From a checkpoint of a small transformer trained on Wikipedia.
Architecture: RMSNorm before each block, rotary positions, no biases in attention or MLP, tied embeddings.
MLP neurons of a small language model. Each row is named by its layer, matrix (gate and up: input weights) and neuron, and shows model dimensions 64-159. Each number is 128 + 24 x the weight over its row's rms, rounded and kept within 0 to 255. A neuron's up and down rows have the sign that makes its largest values positive.
Before each neuron's rows, "fires after" lists the tokens most often just before its 100 highest values on Wikipedia text that the model never trained on.

fires after: " R", " C", " P", "|", " p", " a"
L22.gate57 [141 107 106 148 109 156 135 185 119 135 103 105 174 130 121  82 150 132  84 105 123 136 145 115 108  77 105 116 132 148 131 134 121 122 165 125 130 104 139 165 156 138 108 135 111 152 112 178 105 128  88 160 113 161 139 171 138 114 106 121 116 109 154 103 117 148 151 196 168 123 112 108  94 160 149 144 139 132 150 130 143 112 146 156 100 153 140 121 115 174 134 147 146 110 157 111]
L22.up57 [104 148 115 107 131 127 110 129  82 116 168 101  96 136 118 125 132 107  85 133 118 161  96 156 129  71  88  74 127 112 168 121 138 127 142 106 118  82 115 127 156 121 126 119 103 150 153 159 120 132 143 137 144 132 125 127 132 110 154 123  70 154 133 128 115 105 109 152 100 180 116 108 105 122 130 163 102 141  95 168  83 138 141 158 120 156 147 140 144 145 123 183  96 186 106 125]

fires after: " p", "v", "p", " P", " n"
L10.gate293 [163 104 116 166 127 134 179 109 104 169  81  87 162 125 137  92 105 123 154 119 125  92 124 124 117  90 143 136 141 125 115 143 144 135 153 119 125  77  90 110 128 112 136  98 117 125 104 112 135  83 122 135 137 104 144 141  77 141 140 136 120 146  96 120 100  83 131 132 125 141 108 148 108 118 141 132 128 113 109 143 133  86 130 185 164 193 150 141 169  92 127 141 122 121 105 127]
L10.up293 [132 126 169 138 137 117 135 131 147 112  96 103 146 144 120  94 106 135  86 128 115 125 123 109 147 129 111 102 103 142  84 176 131 112 117  94 109 115 135 101 128 102 135 154  94 150 165  82 122 118 146 198 153 149 117 137 158 122  92 105 132 131 118 141 120  74 140 188 168 176 105 169 118 101 133 148 113 119 141 135 115 131 140 140 135 129  97 139 134 117 143 110 152 104 117  91]

fires after: " c", "ac", "c", "at", "oc", " Car"
L10.gate180 [124 125 115 105  99  92 136 125 124  81 128  96 107 120 153 151 110 112 175 179 107 100 149 141 111 104 135 132 128 150 152 114 145 135 148 142 139 118 156 147 152  79  93 131 118 145 105 172 129 167 137 146 165 100 111 129  82 123 131  86  90 138 156 142 149 151 144 109  99 107 144 118 129 133 107 154 127 104 170 145 141 111  79 123 126 129 101 126  79 132 142 113 145 113 116 132]
L10.up180 [115  99 155 145 146 138 104 131 126 137 170 107 163 120 130 120  81 190 101 163 123 146 140 134 140 148 132 130 149 157 170 169 129 131 117 130 129 138 106 110 133 120 118 145 115 173 124 105 114 111 157 145  68 120 159 163 150 101  94  99 151 101 101 112 132 126 135 126 147 143 182 145 137  94 119  99 142 130 129 147 140 155 110 129 146 108 156 142  89 151 121 137  85 149 142 106]

fires after: " M", " A", " K", " O"
L9.gate220 [162 103 173 142 115 144 133 145 123 106 125 122 160 149 105 128 128  91 131 116  77 140 116 112 135 186 170 135 124 111 108  98 123  82 153  98 115 177 122 139 152 149 125  84 143 118  88 153 148 175 136  97 149 150 127 114 152 146 154 147 134 117 134 132 126 149 109 154  99 149 128 139 155 131 147 126  96 151 101  93 131  93 166 170 112 152  99  86 134 139 108 119 174 116 131 113]
L9.up220 [142 129 130 143 106 129 106 141 112 157 169 143 121 146 119 115 149 153 154 122 136 121 123 157  77 146 162 110 137 173 131 151  92 139 119 115 103 188 136 140 150  91 117 109 112 110 130 139 112 123 112 177 127 113  91 130 149 160 115 129 123 148 135 165 135 166 102 139 106 153 113 108 119  82 116 176 140 151 140  78 108 117 190 145 121 106 148  58 106 142 119 129 112 100 119  92]

fires after: "\n", "-", " (", " \""
L4.gate196 [156 123 120 132 144 138 130 146 120 149  84  89 125  72 123  89 121 101 118 126 129 137 112 132 155 135 134 144 145 113 153 151 141 141 126 129 123 143 140 130 173 141 103 130 130 129 110 164 125 120 133 130 151 126 148 132 131 101 109 128 113 142 118 169 102 123 166 114 161 167 134 137  97 142 106 106 105 131  97  94 106 157  95 167 138 120 156 114 146 118 111 113 119 123  63 191]
L4.up196 [122 121 109  97 119 114 117 143 131 139 112 138 118  71 101 127 106 177 155 118 156 147  84 146 160 120 128 153 157 105 152 177 129 122 114 120 127 106  90 117 159 122 119 118 143 166 114 150 111 113 135 111 143 127 148 113 143  97 127 117 127  67 137 169 119 105 153 110 128 165 119 191  99 123 118 118 118 117 107 107 132 178 130 160 114 120 123  85 152 142 119 140 142 125  87 144]

fires after: " C", " c", " K", " D", " Ch", " rel"
L11.gate88 [139  98 156 104  98 126 123 129 110 127  96 125 121 157 167 130 108 128 127 139  90 122 111 128 156 104 160 114 147 130 142 158 115 120 115  57 107 133 157 157 131  85 147 152 129 102 111 143 137 116 149 130 145 103 156 119 132 107 164 114 121 158 142 144 126  87 165 113  91  50 129 111  96 102 131 184 143 118  99  87 116 104 159 142 124 111 113 132 108 155 111 138 150 128 118  86]
L11.up88 [ 76  91 134 145 153 139 120  73  98 115 143 125 129 131 149 107 153 150 101 153  97 116 119 171 131 133 153 102 133 158 176  99  87 155 148 125  77 126 125 129 112 127 196 158 111  81 149 131 145 162 152 110 110 143 131 121 156 152 140 141 155 175 157 139 132 142 127 107 126 120 156 143 123 181 112  76  95 127 119 106  90  93 129 141 124  81 120 169 181 141 110 179 149 116 103 126]

fires after: " P", " t", " f", " p", " F", " comm"
L13.gate250 [ 96 132 134 125 109 134 112 124 123 112 118 129 132 144 136 119 148 115 131 112 133 140 130 163 132  92 146 142 155 147 116 142 115 151 114 116 127  86  95  98 129 144 141 126 121 131 150 151 179  80 102  79 160 162 127 118 132 137 164 107 123 134 217 118 143 132  87 105 137 123 113 125 115 118  94 133 182 134 183 132  87 103 132 131 148 154 154 145 126  86 124 179 142 166 145 112]
L13.up250 [127 124 155 159 181  91 157  95 149 119 114 146 153 144 113 145 137 163 156 126 110 144  97 151 146 129 128 166 150  92 163 143 125 143 124 148 123  92 148  73 136 128 152 147 101 123 108  94  82 128 133 146 119 143 126 125 121 111 141 137 156 156  84  96  91 123 126  84 107 110 132 152 143 155 143 119 148 122 136 136 135 107 133  95 101 146 140 118 119 105 160 137 157 132 150  72]

fires after: " T", " P", " c", " R", "k", " t"
L8.gate319 [154 130 116 111 147 118 121 139 128 146  98 133 127 143 144  88 105  93 144  99 117 114 102 156 106  99 113 148 107  88 121 135 122 119 105 175 130 112 131  82 158 131 128 173 133 130 127 149 139 130 161 101 121 147 156 150 154 158 158 101 112 143 118 121 142  78 115 111 111  99  92 114 125 102 107 186 103 150 112 114 110 138 120 130 132 186 130 177 156  89 122 166 108 141 119 136]
L8.up319 [165 124 150 112 127 113 138  99 130 158 143 151 155 132 165 113 125 144  99  98  97  98 130 149 130  68 139 136  98  98  92 146 146 150 151 130 131 143 109 140 128 148 110 132 124 108 123 125 102 175 128 153 105 148 133 150 102  85  80 114 130 130 159 105 150 139 101 150 113 134 174 131 114 112 121 131 153 120 132 116 102 120 124 159 128 128 133 152 131 117 127 173 142 133  74 135]

fires after: " C", "ac", " T", " c", " out", "\\"
L10.gate257 [110 153 132 112 151  94 108  96 115 142 131  81 151 150 115 118 117  95  98 160 112 127 157 110  99 130 132 129 152 126 104 110 160 154 134 127 179 149 167 131 163 130 129 106 106 104 151 119 124 157 135 172  96 118 120 115 134 139 116 126  81 138 170 155 112 130 152  95  93 132 113 110  90 148 109 133 121 134 139 139 156 113 114 114 115 143 141 134 146 124 173 110 133  67 142 157]
L10.up257 [115 142 134  92 110 115 102  72 168 105  83 119 132 132 118 107 104  88 133 146 156 118 148 166 110  99 145 149 171 118 152 191 126 171 117 133 113 106 174 131 134 125 154 101 108 142 113 162 145 148 130 113  84 143 144 151 147  82 111  90 132 164 112 136 114 148 141 132 136 117 138 114 112 156 111  82 143 138 121 164 132 118 101 174 134 132 121 106 138 137  93 146 140 193 157 133]

fires after: " R", " o", " I", "r", " r", " P"
L7.gate348 [116 186 140  92 117 139 111 185 108 149 157 126 142 140 114 115 108 103 131 119 166  70  89 127 149 114 126 115 119 122 140 111 146  69 128 153 153  93  92 131 179 144 113 115  88 117 126 143 132 133 126 112 123  95 110 120 145  67 126 135 104 171 116  83 136 103  89  96 112 131  82 117  91 151 136 154 166 157 117 122 111 134 108 151 123 141 134  91 143  83 131 167 148 147 124 134]
L7.up348 [134 163 166  82 126 162 124 139 125 135 147 131 121 151 128 103 125 152  94 119 117 127  96 127 114 163 118  88 120 125 105  78 148  82 150 106 115 106 114 138 161 108 136 140 117 150 145 127 153 156 166 130 140  88 126 110 140  93 136 167 125 165 146  90 116 120  97 135 112 123  93 130 112 157 133 162 139 117 111 100 128 102 119 114  90 148 135 129 172 105 137 160 142 165  98 151]

fires after: "\n", "ic"
L2.gate26 [ 97  88  88 152 102 128 165 171 123 172  90 100  92 146 141 120 162 124 133 144 151 137 119 150 123  71 128 113 157  98 136 145 145 116 137 122 115 129 106  99 158 118 113 129 112 110  93 117 140  78 140 155 119  82 122 105 111 123 130 102 107 104  84 111 165 110 122 130 115 154 133 133 110  94 129 134 152 121 108  58 119 137 125 168 127 111 140  99 168 107  86 121 120 142 117 132]
L2.up26 [101  98  91 146 113 136 157 173 116 152 142  89  96 136  77 127 138 143 191 134 150 101  92 151  96 117 117 141 121 118 157 168 145 131 116 118 102 134 113 125 147 104 135 108 180 162 111 116 106  63 139 160 124 101 135 144 117 134 119 164  87  92  97 148 147 104 126 132 140 145 132 118 164  89 106 105 153 112 118 119  77 146 115 159  92 130 153 123 151 134 112  98 121 126 128 123]

fires after: " T", " O", " J", " k", " K"
L9.gate70 [119 106 121 107 147 105 129 122 131 134 147 117 145 154 139 133 109 123 105 124 169 181 110 140 155 137 122 145 153 169 145 113  93 127 184 129 114 192 161 154 166 116 148 124 129 104  86 138 167 136 133  94 154 109 137 120 135 127 144 153 123 143 135 171 157 120 135 116  94 129 104 163 112 128 111 123  93 126 127  77  82 148  99 156 134 114 160  94 149 104  88 148 131 157 112  88]
L9.up70 [ 85 144 107 154 112 125 109 139  88 146 111  84 103 162  86 175 127  89 130 163 140 133 127 133  73 141 152 142 164 104 104 149 107  96 134 117  98 147 153 159 156  83 109 147 151 104 110 176  99 142 125 152  69 134 140 141  95 121 160 136 130 128 112 140 146 154 132 112  92 156 104  86 127  91 132 150 125 159 105 125 111 135 118 123  83 117 146  95 135 131 154 140 172 117 160 143]

fires after: " p", " P", " c", " C", "c", "p"
L11.gate87 [106  98  89 125 106 136 115  82 125 151  96 141 128 138 125 128 135 132 145 142 137 126 149 169 159  76 132  87 109 128 128 152 161 142 133 125  93  86  90 128 132 115 109 140  94 117 122 105 136 125 139 113 138  60 113  93 122 141 101  95 107 168 107 125 124 102 123 129 146 131 144 126 122 166 140 156 145  91 120 133 121 100 148 121  96 166 126 135 121  76 122 161 123  83 109  91]
L11.up87 [127  71 126 155 158 116 159  91 121 152  90 125 115 142 127  90 104 149 111 107 128 128 138 128 142 144 127 139 122 129 169 128  98 129 122 126 137 111 124 110 144  99 129 141  86 146  76 102 107 140 134 122 127 122 133 133 158 109 110 104  97 150 108  98 143  91 115  78 116 152 168 152 123 161 104 150 110  98 168  82 125 152 141  96 113 139 149 151 137 197 105 124 108 140 112  92]

fires after: " c", " C", " D", "D", " Con", "C"
L9.gate125 [152  86 132 138 125 118 119  99 118 165 140 113 122 162 123 142 145 144  99 156 113 110 135 163 118 114 147 145 148  95 133 118 111 128 139  86 136 119 155 128 150 159 171 142 154  79 155 148 160 156 142  87 126 120  95 126 120 150 115 121 100 155 143 129  99  96 169  79  98 137 136 105  96 127 134 155 116  89 106  85 151 108 148 163 158 163  77 112 106 140 119 149 132  71 109 109]
L9.up125 [158 129 131 121 136 118  76 124 106 141 119  93 100  99 167  80 141 163 101 163 137  80 129 167  90 107 142 152 146 140 101 130 124 124 160 102 140 110  98 127 147 150 167 135 104 107  81 139 118  99 112 139  94 148  94 136 132  77 108 107  85 108 113 135 108 145 118 126 139 147  98 163 148 158 114 120 144 124 127  88 131 131 144 122 128 114 110 108 186 133 124 166 145 170 113 148]

fires after: " K", " ev", " M", " m", ")", " was"
L8.gate244 [140 145 108 139 152 113 121 127 152 100 125 102 163 165 139 150 158 109 125 123 125 136 144 146 144 144 112 134 168 155  84 102 107 124 150 128 152 138 168  91 116 108 170 111 135 113 135 144 162 116 144 122 134 104 115 132 156 140 125 125 136  99 114 107 105 181 146 126 101 141 140 103 107 112 131 127 163 158 145 104  97 119 149 143 142  70 103  63 174 153 179 123 103 123 102 137]
L8.up244 [139 149 108 157 133  98 117 160 171 126 146 142 160 142 118 102 129 166 127 102 126 129 130 136 122 165 169 118 109 135  85 119 142 100 145 139 113 143 141 110 127 121 103 115 101  78 106  83 145 148 128 125 137 122 141 151 131 138 138 134 117 147 113 111 161 194 128 142 145 125 152  84 167 104 152 132 132 122 135  99  95 132 144 126 118 115 126 115 133 147 211 106 154  83  99 103]